Weights of a small GPT-style language model, trained from scratch on English Wikipedia: biases, a variant of Muon for these matrices.
MLP neurons of a small language model. Each row is named by its layer, matrix (down: output weights) and neuron, and shows model dimensions 256-383. Each number is 500 + 25 x the weight over its row's rms, rounded and kept within 0 to 999. Numbers have three digits each.
A block is one neuron, or neurons of one layer that tend to fire together. After each block is what it responds to, as a language model described it from the Wikipedia text at the highest values.

L7.down114:541464500527541528496519508503449525526527507559551525520525503506501485543487498529524512518478525489510576471486522512516513492499496503459486468476504525457498512456505497526514554495501492543530522501531512465483524462475506525493456490544501472497474547468521492481512485500521491514449486515522480460479477492469495488516502514540495471496515500484515524556536476473517470497452
L7.down615:535500471540465489494490476493493512457446508548514486541525517472512484523469506521527502494501484531497489548501489472517525469515482517497503503518474505519439536499550494478490532475517483511523520484480473452489530538509498505504490477513508476513543522487496475477510445473484478512500468471527529481477446522504523522473540491473470473493494464500458480516437485527477487463483
L7.down663:453533464531473515526542516495526458524455499506478480504495529472481533559563473479505482496444501497480457567463535449466512519500471466510490502490517527513462534509469508525517491503501507530492475503507487501429465489483506487522556494489471476480504495500548517508468474488491496513485491494489495505453491518466532544485496506505503477516504532510502476510452480439536472487518
L7.down700:517514498527482477492495507488510505507500496503515484493509506496492512499455503479517510493491503507461487554487471490506472529494522510437490451512441522492502506487506458501564556531491462486475508497495532517487483445459461490501540479508495513478530566496500516500464421532531509530557481541510488506483446537464517507477456472483481445478514497538480494503477474499498489484492
L7.down781:507497482545507496482538506495520485522505479504469504494491481506489533499521482525515473496516452555486494492519467498490474489515547508502543506482423478508494481505472491467542492511523496536461512521456481541489518433481542452500518518465477442504499495502526477486500503491493513495536492487510475497517524507449496504482486483510482482499546484573499534510482462514541501448490
L7.down939:502501482498491487501528523488515523483521501476502474520500424501475516477511483517554514482467508466507481469514526470522535478484509489492558521523519513515486483487498489505492524513498480529470472550484482462544516518488479442521560516497533458572473497490499460482495493481483477500537480509508466457491500471524487459530480479506500522489528551535497541510477454493533511489517
L7.down1121:516478489487483495451503500525490495524495526510518469521489495494507483502523526527510494530492496460488459500464534556476487525502506486460540500503477479508492522492532521504485510470500524503480499506464464508497478484456512475497538503545507493495487486510498533503492516550495512473453538456535514501512527494465518495542498451468541493534435498501498525509526498529489540547462
L7.down1402:463497514530541486476506491510510440483497499487508472479475465505541521458527490483494505504496448526473463492474493498507542518482526468518487463480527461514522516512518513452467502501513498521504497521493507478512509489520455419506522491508461519467487498471518568479529495507512465478510473505529507481490507494504525488498526479470493486515515527515512503502458471494532458496498
Table row-end cells

L5.down91:509514532502546480485490479474496476502524512494513491498487518547498492538478489488511516500538527478522520457495484484557488516474553484479501486530487500495501552483484462471494490516479472491485492488485521534493528492497509495465443486534495496506483477495515535548457505451517489504514500474521474488507514531489449501511494527540502519555497476503455469547506502511492481438472
L5.down649:514450509495458481523517514496512505456510498439495535478511524510489488496484530497467481504506474491452547465490515477520489496490500531514485519504519499471528480522495474517499493487494487529485520502482521529524537420498442518492545506550478497473507506477467520507523529435519508493474503487541558501489509509538498487530515497490526475495502473514517476544490552495484455483474
L5.down710:485508489474507440472491474466458480545498481483539532493495494497510477492515501539480564483513504522522505476522501509492495514460545479471533479483462516486476485470480547504480531530469524513501493515530518467527519494506467571473523523507524507540478495451513541489524494488521477501498511483507502480498505481427503478480506558514479489462488543513453510508496507527502469474480
L5.down847:467459511500542514541507549506482492524486486470492487490565493513497537482514471511457513519487498482503522504471494519520511490477480483473503516509464496514499536500534459432507448501519505517475487489490558497479520454455498511492469477486421472519489509474461516491535476463509491495506466503497479507478529502493500482502483496475523477544509476477519496499489537545510525519459
L5.down1009:456486486486470498497517474517492509509506577505540516486506493479481456505485508483457542511462481487486537464520561506514501526497466514539514435508467461490497512521502457461531530450507476498530546509525472500484494513530480446504462486485528483494514486469540483499527512461505501535565505558501507522488497507501496491531493527579493437514464521465518532555511511493517489489504
L5.down1430:504502522586513547515529461461503484440504484531508482512528518564488497476515525491439493494478533468518513493485497537498509511491539517502447459477494519499508459511485472500512491469478475487520524510486508424495509460499471501501503461501524504501552520484465492528498497495521470507449512530509486492502487526505515501512500496505536499508464469478535497525508474497526472502491
L5.down1478:489499482459510503521458493501517499473484529522490515510520510499483524493517486505518543490449522461497513511515512483532494496508492475524472534465507483524511500487464496519495518484509519519573553482456490489479503445531476465521516495532491506499514504473512517526522501516505482500519500514480522512482475496526498521566486495454488534490501501479505541531498502493505467533511
L5.down1526:521449490492481469509545442533500496466457489511504479474494477502498546507482511490539464467541469511474468519466517504487492511492476509496499518489530499523498490513489497486480494525535513417523509500486544529492466463485462514531528523544496522491518493479563519495517509484531522470467487503514496477485455512512513522519540532527500492498511512469474485468477517508525517467545
Surname start after given name

L7.down479:490506484496523536468498503510464518478503481477478496459529520500487506518495519505494553515492498540483520526501482483476519490501514472486503497533495508527444460522496530461510519562485519496502455448557528534545513475498480539470502489534518493516495530511526495490451495458510483508485464528518481499519499479517483516501502462454451526509520518522461516464532508484493516518497
L7.down684:517521534480484481475490473516522516536536518492505473481481480517486470457549509460454480455502487535491519479493491518458516507490467486462481517462494475479513542485467536528466515511552505492517514479462537514478500523514487484443499555475509524518523503524463509465520495508538510523480526496492472499522483521456512501500502520492513515500508505531477476453488538536512500492483
L7.down910:524534487511496488521510460549503526523499494505462490481519566439539539498526533499511541489493484516511467542461502479489493507488482481550488488462456451530561532507500537515509461505534496438490495499461525538525519577476502478478494524506531490524500545483500504474520485523464514493488485478489524516499536483475548565507493542495478532513508480509493492497504533490488493481496
L7.down1003:470465489541489487454507549522512483550520534491470504525555479468533491475533516486527482514490449473551464483515464490515511518495524473486493488482491504480516513470452515478499507495493522507504502507482476518481483479506478455487522543473501480494470497500534503496508520508466502479467485496495495506505459505503529511493516526502470494527542498531437517479498526502511527518480
L7.down1237:480489479504493478511540488501490479511476532510500484494490526470492508471540506512473492456501479480446426530490484498457505477505517506502483493510507504522500492508503525442545479497449486524543487463542454488479526514507465490490462490506510524497546526511534555520543500507457496487506505508530534523489485446485500537510489522528468522505517494455480500447522493509495516493503
L7.down1251:491509514489564510489483510468460519487469467534533487485466462463485511517500531493539538501499507470501506488499510494490502489481483527478507519474523509480480519510507505497543503446510542509447535517511464454505489502481513522487534485512537484515530510515512512495464513491517459506513539483487511452490564502508506524499476522535499470508521527508481528466462478483474480504463
L7.down1259:486459506473500475504470497477511471531517501482503496520495515498451534516519513516492520520478485504462509529458477493450510540521495487509533486461518456515554486482482507487501536509511472489506507488491535504490512503483467516477493463482526531548542510509501485498514536512477504482479480444539555505482475452491550531529508536496497509475503486517477485475535537486536507521477
L7.down1501:491521504480497497522464511526504511471490527542464453509501499505476529524482477461485484501544490512492486489473483490503484515483481526485527476507479465483470531519511545523538508534497532536471485508519524494512510461499511484464526508502470509507453524522521522492451486436499490531518540512484536547505503538511426536473523474469528474513511529496521500514484510537458491505522
Words inside proper titles

L7.down10:441544497553510471477490505484486513516490477500474490538473542496508496514527475507567534484503519530506545520456493522473459504485475493506511466460482452503515500460503537458501535518527497501511512508522516459537472488487552494493507510501525498508463517517497517524465506484463530504484499497522501518481494536507519497499508494519486529518484538505496489472530530529482545478439
L7.down91:546505470489532531487531512499455510521492528459497538502553500484509528537481488518526517533496503508513486484494473458470487535524502474472495513468506493483552508477469486554491532450498471485476544504492466525487461502471498491489555448543475526531466514510489488497505485516503504517463455512473478509479520495470540535514496484498511447539491525504545510512487538511520490462452
L7.down359:482454461499493526509535493524520532521497470513494495506534516471496522508501487510503529484515534515481538467503497512468415520508513504552487488483470502506535506488454510480536477536518450503548511521479541494476489500493499484522535511485503496463478516498539471482463462518500497458478487502510464503496525538492459496474468466537498463510426524483535495442533512489523484473472
L7.down545:536479445467488524455506469482525507479499544504501500483522486514516507511501504501520481520489480486556576529508505485512490471511484467525506538518514493518493494445510501505494546456535456473426504533469563508527500493518526495468510495532517488536478484537482498499501482498474516505475524463442506442476506466498520528485443510522510489504498528485502515496480535464514535518487
L7.down856:572521499480565531486526501497491508510515521512502522482483530444482491519527519510521457521566489498504530474522479511498532529512484484481498508465499496513514495486471523488515477503526507516511507537532474487485472490487468514463475491451488493472549505503488473512502503484466473514547461506454483500525542476495521467522498444518469446476484444535481489550488480484491487520511
L7.down951:518482455500439505552531520519538534510492499517550500460489541479446506497490464481540447499501556482529538419491475482534512531506496501491510460527484546483512507450465488521518497529502495507473516523518506496494507525504500562533528487429554480489534498513482524507475516501464475497474494474524460488471523501492469529509534465509515452501496525543503481472512505478511499519479
L7.down1038:499471491518503496515509507453497532473456543447503526483486468466506482480500487488511497560502467482476516477523499552505532556526544483489507480485507490511471523537488494523474520499542555494504506514481467514488522490520484489499526427512526521495514496536497478486493487493489476513482475497548417527493482497513514489510520523498501524506484455471508480485496495460564500484468
L7.down1273:509485509488469494501511498517503469481491555456505523491532448451520497540479529524484515531453516517486498493499513479484519508518520481487506443530550488513503520521442531517515500488473505487459492487523470546527497510502520518465476492503552517446528508499493498491529503502479535519555471495472498529515528513453510517514535478500510520471483481508479508547476535489486473507535
Word-final suffix completion

L7.down277:496486534518487499484478519481495502521479500525514503491503496499524468514559523517501502510482438501486527471507455506475493524560498482528525488458477494467522510493451511504485532496512476523502526479506469538479513473537498503478518496497496479489523497457512484480522486519549467500529485530479489504514508550446498467431481527514526522477489493583494528486489496534495500542488
L7.down320:531497512491506486513548481502508489511499493492513512506478516487462511504510559456473484530490473514522484468516526505517521490511516477483523473485500515520498495494458486492487528534505481485533484487514499499510535501487463512480503475509513511535530436499528482510520516528469533496525469506512497467475506486485552493508494485517510493469510492460559477544469508469466482495522
L7.down395:491487495530468513414543451512533531439505465499504476515496476507426486509517528501513465489508474491518532475470525479470503504533484492445540490451487512518462514476504515517496545466515495515507513491459501507459495489462469487486514542521512498519495492475524530523533531508517477502498495503501488511564465531448503527442467456504501506497541476528473525513507506520492518478478
L7.down399:513481538531478506529512493478505536464503486479521515513473498472531526486467473513526513483488523495513493518490482480501481505524495510522489441476476509488536479514527505505519531471521487519510485528465486492499509475509518510466544492502513481524512488478486488469488475505465476480540459530527461517459458529481490577476519591470507487501517525509470461488490503546510480494507
L7.down539:489464480514509498467489462487499513499481496507511494511514502481472519543540498489535506491481510484509483505474450465532519517547480518469486467438500494513481504476541540479508537495487473494526520456522470500480514512500463485481504488523473538542519498444513496512533538502496470461495511500499521510480490526422531499475507459472520504525509538541454463513519489460558520499516
L7.down1253:490499488514494489464533524480509504522528582497532509483521440505479495499536513502512474506510486521517524469506463464506479505509473489504504510503513512482505548468501503518501523506489486553497534483489499464494545522549476498485499452493523487507499471518486501531486532463467485479492475510488506469481503486494457496528501485524523508550556481514490502519462498534514487539509
L7.down1290:480456474475518510486480530446484448537499503465470456507467446475497472480501470498494547507501503501527494532513490469519471506478507482462510498473512495461481511467431504547532504482505503484533517526502482471512506481506456472497506490516511497515435461476536470522510505509467514481459521464518485534500474473508468517462485513494444468469541487512486432503486475533544500513494
L7.down1457:541498485470488472429526538516536479481473468500464483516512493482467537511500473513506505530507471516502469513532531499532508488524498502521510449472498510531539502483474532512502501468525434529516549540506489535468524489505498494463505489504515513502468503449497542490488516522478464546536529517526473505500518532424515484478522502457511486518475548501486519510510461527483531520516
Inside multi-token proper names

L4.down782:488527502467511493479486520507494528548479529487533518481492534525484522571502485515496538502518552523470534494483538461509466475500449462517538510544506516541516508494472513524503511508464485501444493517489493490543477418497506494499500468497522503478453483516479502504524508503483528505486490508517505512559498470487504533475475486551460525509516538532493496504461489430535492537432
Table cell separators

L4.down1339:539478498506458552501513494537521491494523531441514537504507456527482497502510542526474475511530534480511495505492502499476499516549542463525447497468535514500501482486509527522489492513480523493489555471500557499553520512507531514508506499489509498497522471464511507521491486492495542510513474487464529493475436504469483512456485513487503514465507533504514470519512496452497483520512
Qualifying adverbs and abstract nouns

L5.down30:488475476528504485510516502513496519505499476488511525513520518518506489479510488524491520437538501493459521461499512487519517523441528459445482542484512477512463475532489473496523512507484491517503536488494474459502511479521520557487473479534500551497496515493532515512520523489492490514477487540529523506508524475502488517477507534505498520459518491535532518478500505516507476492511
L5.down81:547480518492477455476478476498509490499507481499501509511520503449494490512510494494510507555517465529479565510508435529489509511507491481459474540460497535510495492516482543526479510499494504469501478525506449504524488493501575489511534470542512523503483532499558452547524511512484528513493463502484495515530508518497512513490475567514476487469490520497493506476552488527520461530540
L5.down188:476537531461480510505484512464498529481483523507466529517530458511502495505485529534489541486532524500511482517491520531488492482504510535485528526542480485548511483548504487490513503518496497548451516471485485476488496521448507480499542496503504500520494505502492505516511452501519515474535494456480470511483501466502505477503513511498512504465497539474532535514471528497493482453514
L5.down473:493482513543504499494467494525529494513489548519474485526538505456521495545500502548524484469500470518520539512499507485533455509471493507489495494506490516495467519507492496483520511489464532463483520519508533470510536490463501496512449482487487566493508497500516521502490545517457487486522519528532499483499530449459498537540517510458537528489480481509507475494487519501514480513485
L5.down622:514515494487547491497497484496475509524514500543478488514493526500493495522478499556499488494554500531492534544475519460487491503497516430523533473503500506551516513550511493538454493509480534490496540493553466502501563503494543510474499497455478516463485501491512479470534481514529481472500529508502514473476479505505507467508505476435500470523508480494494487512541462522474504514503
L5.down1073:523524472496506470535496494485508498492538527507492484496470500490489512534524508520497503468491452515518522531512504460476523501511492468491556493498519497500534522533514546501500493544459482514490490514495539509494510513522496496494495486447470505517527544486496485522492528502529506502509451513458543495478438550503503521505560481490479478525506498511529493511549458500485514498501
L5.down1237:519540505488496507488495483483464472480516513519501458487577484531548502477511536505469530514471500539507513488481464473520516514476530476505480480465517472499501491502515487488514531508511513479534502517524502551489531514528476480487510476451490487493459540497440473519472542495528515513498481504551532483469478531520497527493520515556500488526506524517461493504521506505513543488479
L5.down1444:502501571477476492514504543457493543499467487486486514480443473499520469500489528493534513505485504477505518505500509484483469517523484553476514512512493470512508452492538527496496450524447527544481465490498505482495482520499468485503499474504518479498537565480515509507469505492501524488465480507473454523515517519547472512514484511543494472477531515524469496501487529525513444501505
Organization name components

L5.down69:525499485532501495532458536471506505512518470507481457518558468493501486527473525494508503474493497447544559516530501494504504507560503496499505507440536458477496510477522507507515452524462512517410491528459519493512465511492510480495499515460514509474478471481463459468536490472516528502500512508469516501488506490504483530500499500502496508508489523511486514494498513489497512493513
L5.down200:505497529484506495512509489507546517468523542485486519509512486529540498494515515462486450460528506466516477487483475527477494486520465451527479522434510498514553518515503489487481497505496503478457517505524505475541461482505510454433526482522512528527500513502477525495488500496488474496543451475569523501519493504519512492486508489526490481509489495487505448525569535495496529492508
L5.down517:498507501492445506475505522490506516504520539536506549537529511507509526500553501525482514467541465498471521494512486500533522520536492515495500534473492488502454481489477510531487501514459489532498546511520496498488508504465510533474506510534478484488519450474525492516528477457502494501484497486514488494487495476477511501532450518549496550483529472550522510534459451494506472487495
L5.down630:543490488512462534453517470499529511523524498507486468525537476529511498511531501510508494501499473496538500550482500502501488517541520480507550509496505468506518475512512497475453481491497470469488510484481504518462481508502439527470474505527470517517494472482540493556508479492501461502426532464512499496473478457505486482505475541521510498468523528492519485519481476498469490510478
L5.down1055:503550496512504522512523507475516489489544520515592473434519479528515513499513529532509518489467491511496493491472511522467518491479512509498534498486544487530508514477504496453461511470501494512458476481490540493521532489519518454432502518464501534508465495530537485490497461528503513534445484483471515462506482504487476485491513535480528493534487489517501501471529482471498522556489
L5.down1192:519474541494491525489536508531541532474511511467492492545484581521509510480468477500464526525514488507498497445523537529473512470516515515554477485509539530489479511547508476514469502486537515538520473470433436473520508475512525475457507516460503510481538469469532461459519496493465491531500477516469533510529495530528425457469560513520472528499476536462514492484526497491502502496537
L5.down1459:519455533506533471492513522456497514519524512497524520531511469503484471504511502480535479493493525466524564515494469500505467511554486499537487500470540540488524533450516508503459490516513549474499479521475512510526511509444529507492556511494507526494495492504484552503512510471479532502508512439525499539472501507484502543494510512477478476506518493511474514516531536498505530484492
L5.down1511:485493449497511480485524512479489473547503484425495523492493500508517493503501496530498463536520528494494522550472461504474470475544537501478514465494496481526510501499469523466535467479497526516507496512518505475498488514490527487470525481554505556493451520535472459497540492542535495451512493516523535446461461555514509538477494472461492513550548487528425477491536511489523506491531
Adverbs and degree modifiers

L7.down54:517506549483541510481477514453533528495521494544451479467498458481483485494514489498503567505496495540522472478553446515498517530504526515555458512486469465466512514507487499492505518478506524509491493482507512528538507505536532534516456503497501477475502471500517467458503495498474510528491480519523504503481539500550527526536515506472524496523521510474469488477426502493495482494524
L7.down214:461471458532460510459473480483476470466447498538513491501492526514500523512501498502471530516472513505567527458504508485501471501512497506433567511494508518511480468521515493478533488484444462452516488515517480540519524493523470495504491508509485471494534464488494519507521472479538499493489534565492457537515507499505505503480459514538529485517478485503499498505510481495511506465486
L7.down466:480506496474506482498534460498511533467523466482467438515455519526495508488479488492499505498487541506532495487500515530500500505500497489518470469531484471502488494482491470499471499519495490513452500530503525502528506491517483498521490491524510468537470503522464493491492532487498504488514515528515497480469503491524489508498469508563510477492460478495463486486529524526491520517502
L7.down496:527426479493484462462503506506481481485512506464563513528537489495531516501523515489532537478522497462512502514518479475465522526479487451434463482478560476500514497503541495476515502481484488538513478509513529489495499504473496496511498510511453466519505455475492497489498481494549490473491510524499525468500467526463469507491512497500501486495500483533492504476509506511514532467505
L7.down570:493494500477519506479485551524505485493486501497494523509518541539497549512494501506516479494500461494487505498502502545525483522474503464538534508495464472505499526446500532487530491482484475516463544459466497479505502511529485529498524507508554481548480536502497459468500484465503492487553480474487518467487525521491543501529507504532501503486521523497459489516490496476524470526497
L7.down1054:499440455525472501475501485512437483445545512453504506517473507505515501464510520484497514499511534495490435503487499467500471531495523448528503516506492498508470484526492508498494486486531469502502511438511493496463444500509467492514531486502505489563492501514499547546527512533498486513473505499526468526464485510542506487502482524508492480493497517495491477439522545438527471512533
L7.down1079:481453555531506494486489523486487520501453480515542499504490545468536501517474479508479489523507531528479472498485512468507540530505550529514504507510503513484470497526506482530509503518502500477468488495498474541505505519476530493530531497489510489513521497493444530556463517520506477512540498545532512476500512492493518461523531464495488492494464456508488534503483456511525545508556
L7.down1268:531492436448470513515507499477514526513505501518513502535506504538474479516535513436516516465505499519507464465521535522517491496509505515505500493506522494503453486481537495521509521447497460496535491455503545530519433529486516489465520511515493534510550517488528510536505493520506481487499534481533483482492480486467510502513533471475520515522506497468505491487471457492493462483498
Year-prefix tokens

L4.down1097:535442506568467493505539477447494505499501494531495507553459467505498487471479497507536512490487535522504546475472482506458543493512538525490526511473514489482514518505501474503504505522557513454498500498500501518504502518494529510529535495542478465494548473491546514514484473495497484518466529467495516526478478469500493511501474537466520485444555500472479483468512497504478540532480
Mid-word name fragments

L4.down584:554496500468473508485500515520523473497479488484519484514527501525486510488489517464530550522513537505472527459503472508497447504497477482545515497518518505501515525554499523537456505450515501493553498502494486516518503521503497459511478502524509497538565495484523527526459501501526517439491487539536483512475465541505499545503522501517485491522510494477512517491484451531493499495474
Wikipedia tables and infoboxes

L5.down204:526517510460490491525502496552491502499478505467531498503499469528497507530530515466478480505467480498496520499535506508473444525450421436482485472548491496469490519486539519456495524495467485452530491509487487512467517474497508455504489494452502501565418493534466516501491465519484510501491475513480501506484475519558468497482467483488488524487475493549499499504513518507534535567487
L5.down366:504483480534523519500512476500454517503526531489495525489505535513481471495504503473492531512525510458507499482510488488472527493492453552553542488508542519507490500536526497510514535515493502556540498484540506493482535547486517463467513502539504505520507470489489540464487532534485520461484507483511517483478484516500506458499464483511504504490493525488492508458497518541496501509484
L5.down429:505485514514464462507475500492483508531495494503494517532484460480527532470459491501520525445478479503492476525504523540504494523494452494500507507495468493514484509496531452544515508533504485469475499512501503527515525502500492545460473518508490498501550479520465476513513444532508471509534500469486495495501458472472479454526496434513559531496490504477466497482495511539477495466466
L5.down441:464529519505538506473504474510479509560502480482518514487498472513449492488509495478524511501487487513498504521504457511525549479499515475470496455471467501529509492467531462499523561511493440494514459451534496497449486507513519540490528499463469500518488522501547494507529490500492500504513486548480499500546481558491505520489489465502484501526517481525508572529479459511496536489531
L5.down757:503516489539454538494502504488436505512475449495500518473532531519541554477484552473514506490476501488479532502505472508524525501484467465494524470529502513484438517506442515497474496517507523487462488494479500513532481506510506501557464525503506496485523471503511479503485444514510476502470475498535488465479499504488491501469464497504506502488510526506436486471483466500467506494499
L5.down936:480488480533524525500520515534500423451460510474521534473513503529506549507536470509494493525490495523512487506555476519514448513527495518576496489533488496509489521475526516468503510435517533510487487455524505528525487492524510483540502480520512500477507481467506484520463487500472499537522487497519525464478514478495494508532516495487521495472550552516481479550475513506494534486484
L5.down937:511512537508525502474504488505506505501512574452458498460484457509500517520484495502499519497486525504520459508524524508517492497498508499526510438526467464490447485514496513462482458492503486486473469452481496516456523519521517522489491489480569497525507469523477500518495516505491494534507495491508520494495520500459486469464477510481534486473459478475515482482480490529540485508490
L5.down1210:509483475521513452488509501507503520485493492537516488508514476503492546491471491537497535455497522491529577513490502517507502483479486519500502466490553510493510509504479460516469504505532485514504498446484469482502514511503507544526463449539494460480529541482540493489492495523530474486478503506477488490520524522483493471459511508486534512511500516524487473481502509521456528507495
Parenthetical year openings

L4.down672:537517513486457489497492456511507481499490508514418525503481457491477499532491503488524503521566552497517495479535486512507505507509514518446489522480499532480495505451510490507454500480517467478479501503510480479499518526478458521504507505492487497533526483512526496487482506515539519468492446521465514490562485511528539469498490520509461508489499504506456536491535494494494499515490
Institutional nouns and word fragments

L5.down422:492522464508500474483491450502484479519503454483483547470502466504511475511468531506460479537477484521451512510472510499562485491489507493500541517502485559497506485538489492537519496524574509574471463502496488489533482478535474477466495515512508468519485478475491485538468471527517468522504498507458503509486497499507485535529538500436477506518502547480461509503510498494504496505523
L5.down457:490489525535526499464512461536540482467504467534485483492538511532510541504499444507506495473536512493473560508489482475516491486492472491504526579510454525488540525536480490525494524490512457510491505478512495487482473464528517502496516506474491502499532506493497518500479459518500505498515472496486481494539466511453515512509539480474498530493516520510507506479490503459532522498476
L5.down704:538500484516491485493506498474501487508504463479532486533476517500495534484515507478477470482522507472491476467555516483485499493503534512494504445536513519510512487452470511514461521487537521480509495503530516520521495489482497489558473513515528537464541475515478480505539486485512504522483497506440504499513477454497482500496545485497433530471488505514534525510523484506576542515509
L5.down803:500485499524503531478497528530534508509477506466471457495500479483516483473518512530536528439494481498467488506498463498497478493501475510522489498528502534538513484507536477481484467504561497474491542472514504521493525525484493474525464502492504496492525511477521497516433526534491464496496495492547468506499474512485505522494516536473460545475463510502546484509472466504543497456471
L5.down846:456470529491460488549531484511514497514519462507542504532478504463514497470457507481529530482484511467501515505502513478512509530486479479538484501516480498508531527531500499444562511490495464539513474475503501500503487531494511479509525485521498518481506508492541488482483522468444490528481479495476499471534505475435475483539489497507444516454466538468542467480494501506474486514491
L5.down1144:535501511492515516502499464480499526443487500492487453483472465496490497494532494477511490539511514479477521513526474479501505507473500470523564512473465521536525537509528516512493486479474509541485482504462547539512482496507492474518527485506541494488520506474524489475526473510457473515511455474490537494518480491490528508508497470496523506472482499500504500523436471480516501516506
L5.down1294:490491502515527517547491522466519514504490499478484463494538483498479537547525500478473524468478443528484465516494461479536522501481505465543523466487469523493539478519505489480495470473503477480524511493539498536478491485456483483515480502500531505507473437523469507495530525510520501499484474502532521529521519508511483506494489555487497460557515480514481453465489518501517525492486
L5.down1495:503493461509496495505492472520460494473489518499501530506553507485494548490511489487542478508516517499510514469502492490557500534514486526522494519514486557509450523498474461476492493480495488489527525505462457567515519462534539517439485508525503520485500511465524534540516508487472496516463513487547494499463528512505493546533517505479531528475479492506447500498486495524536502473484
Table cells and possessives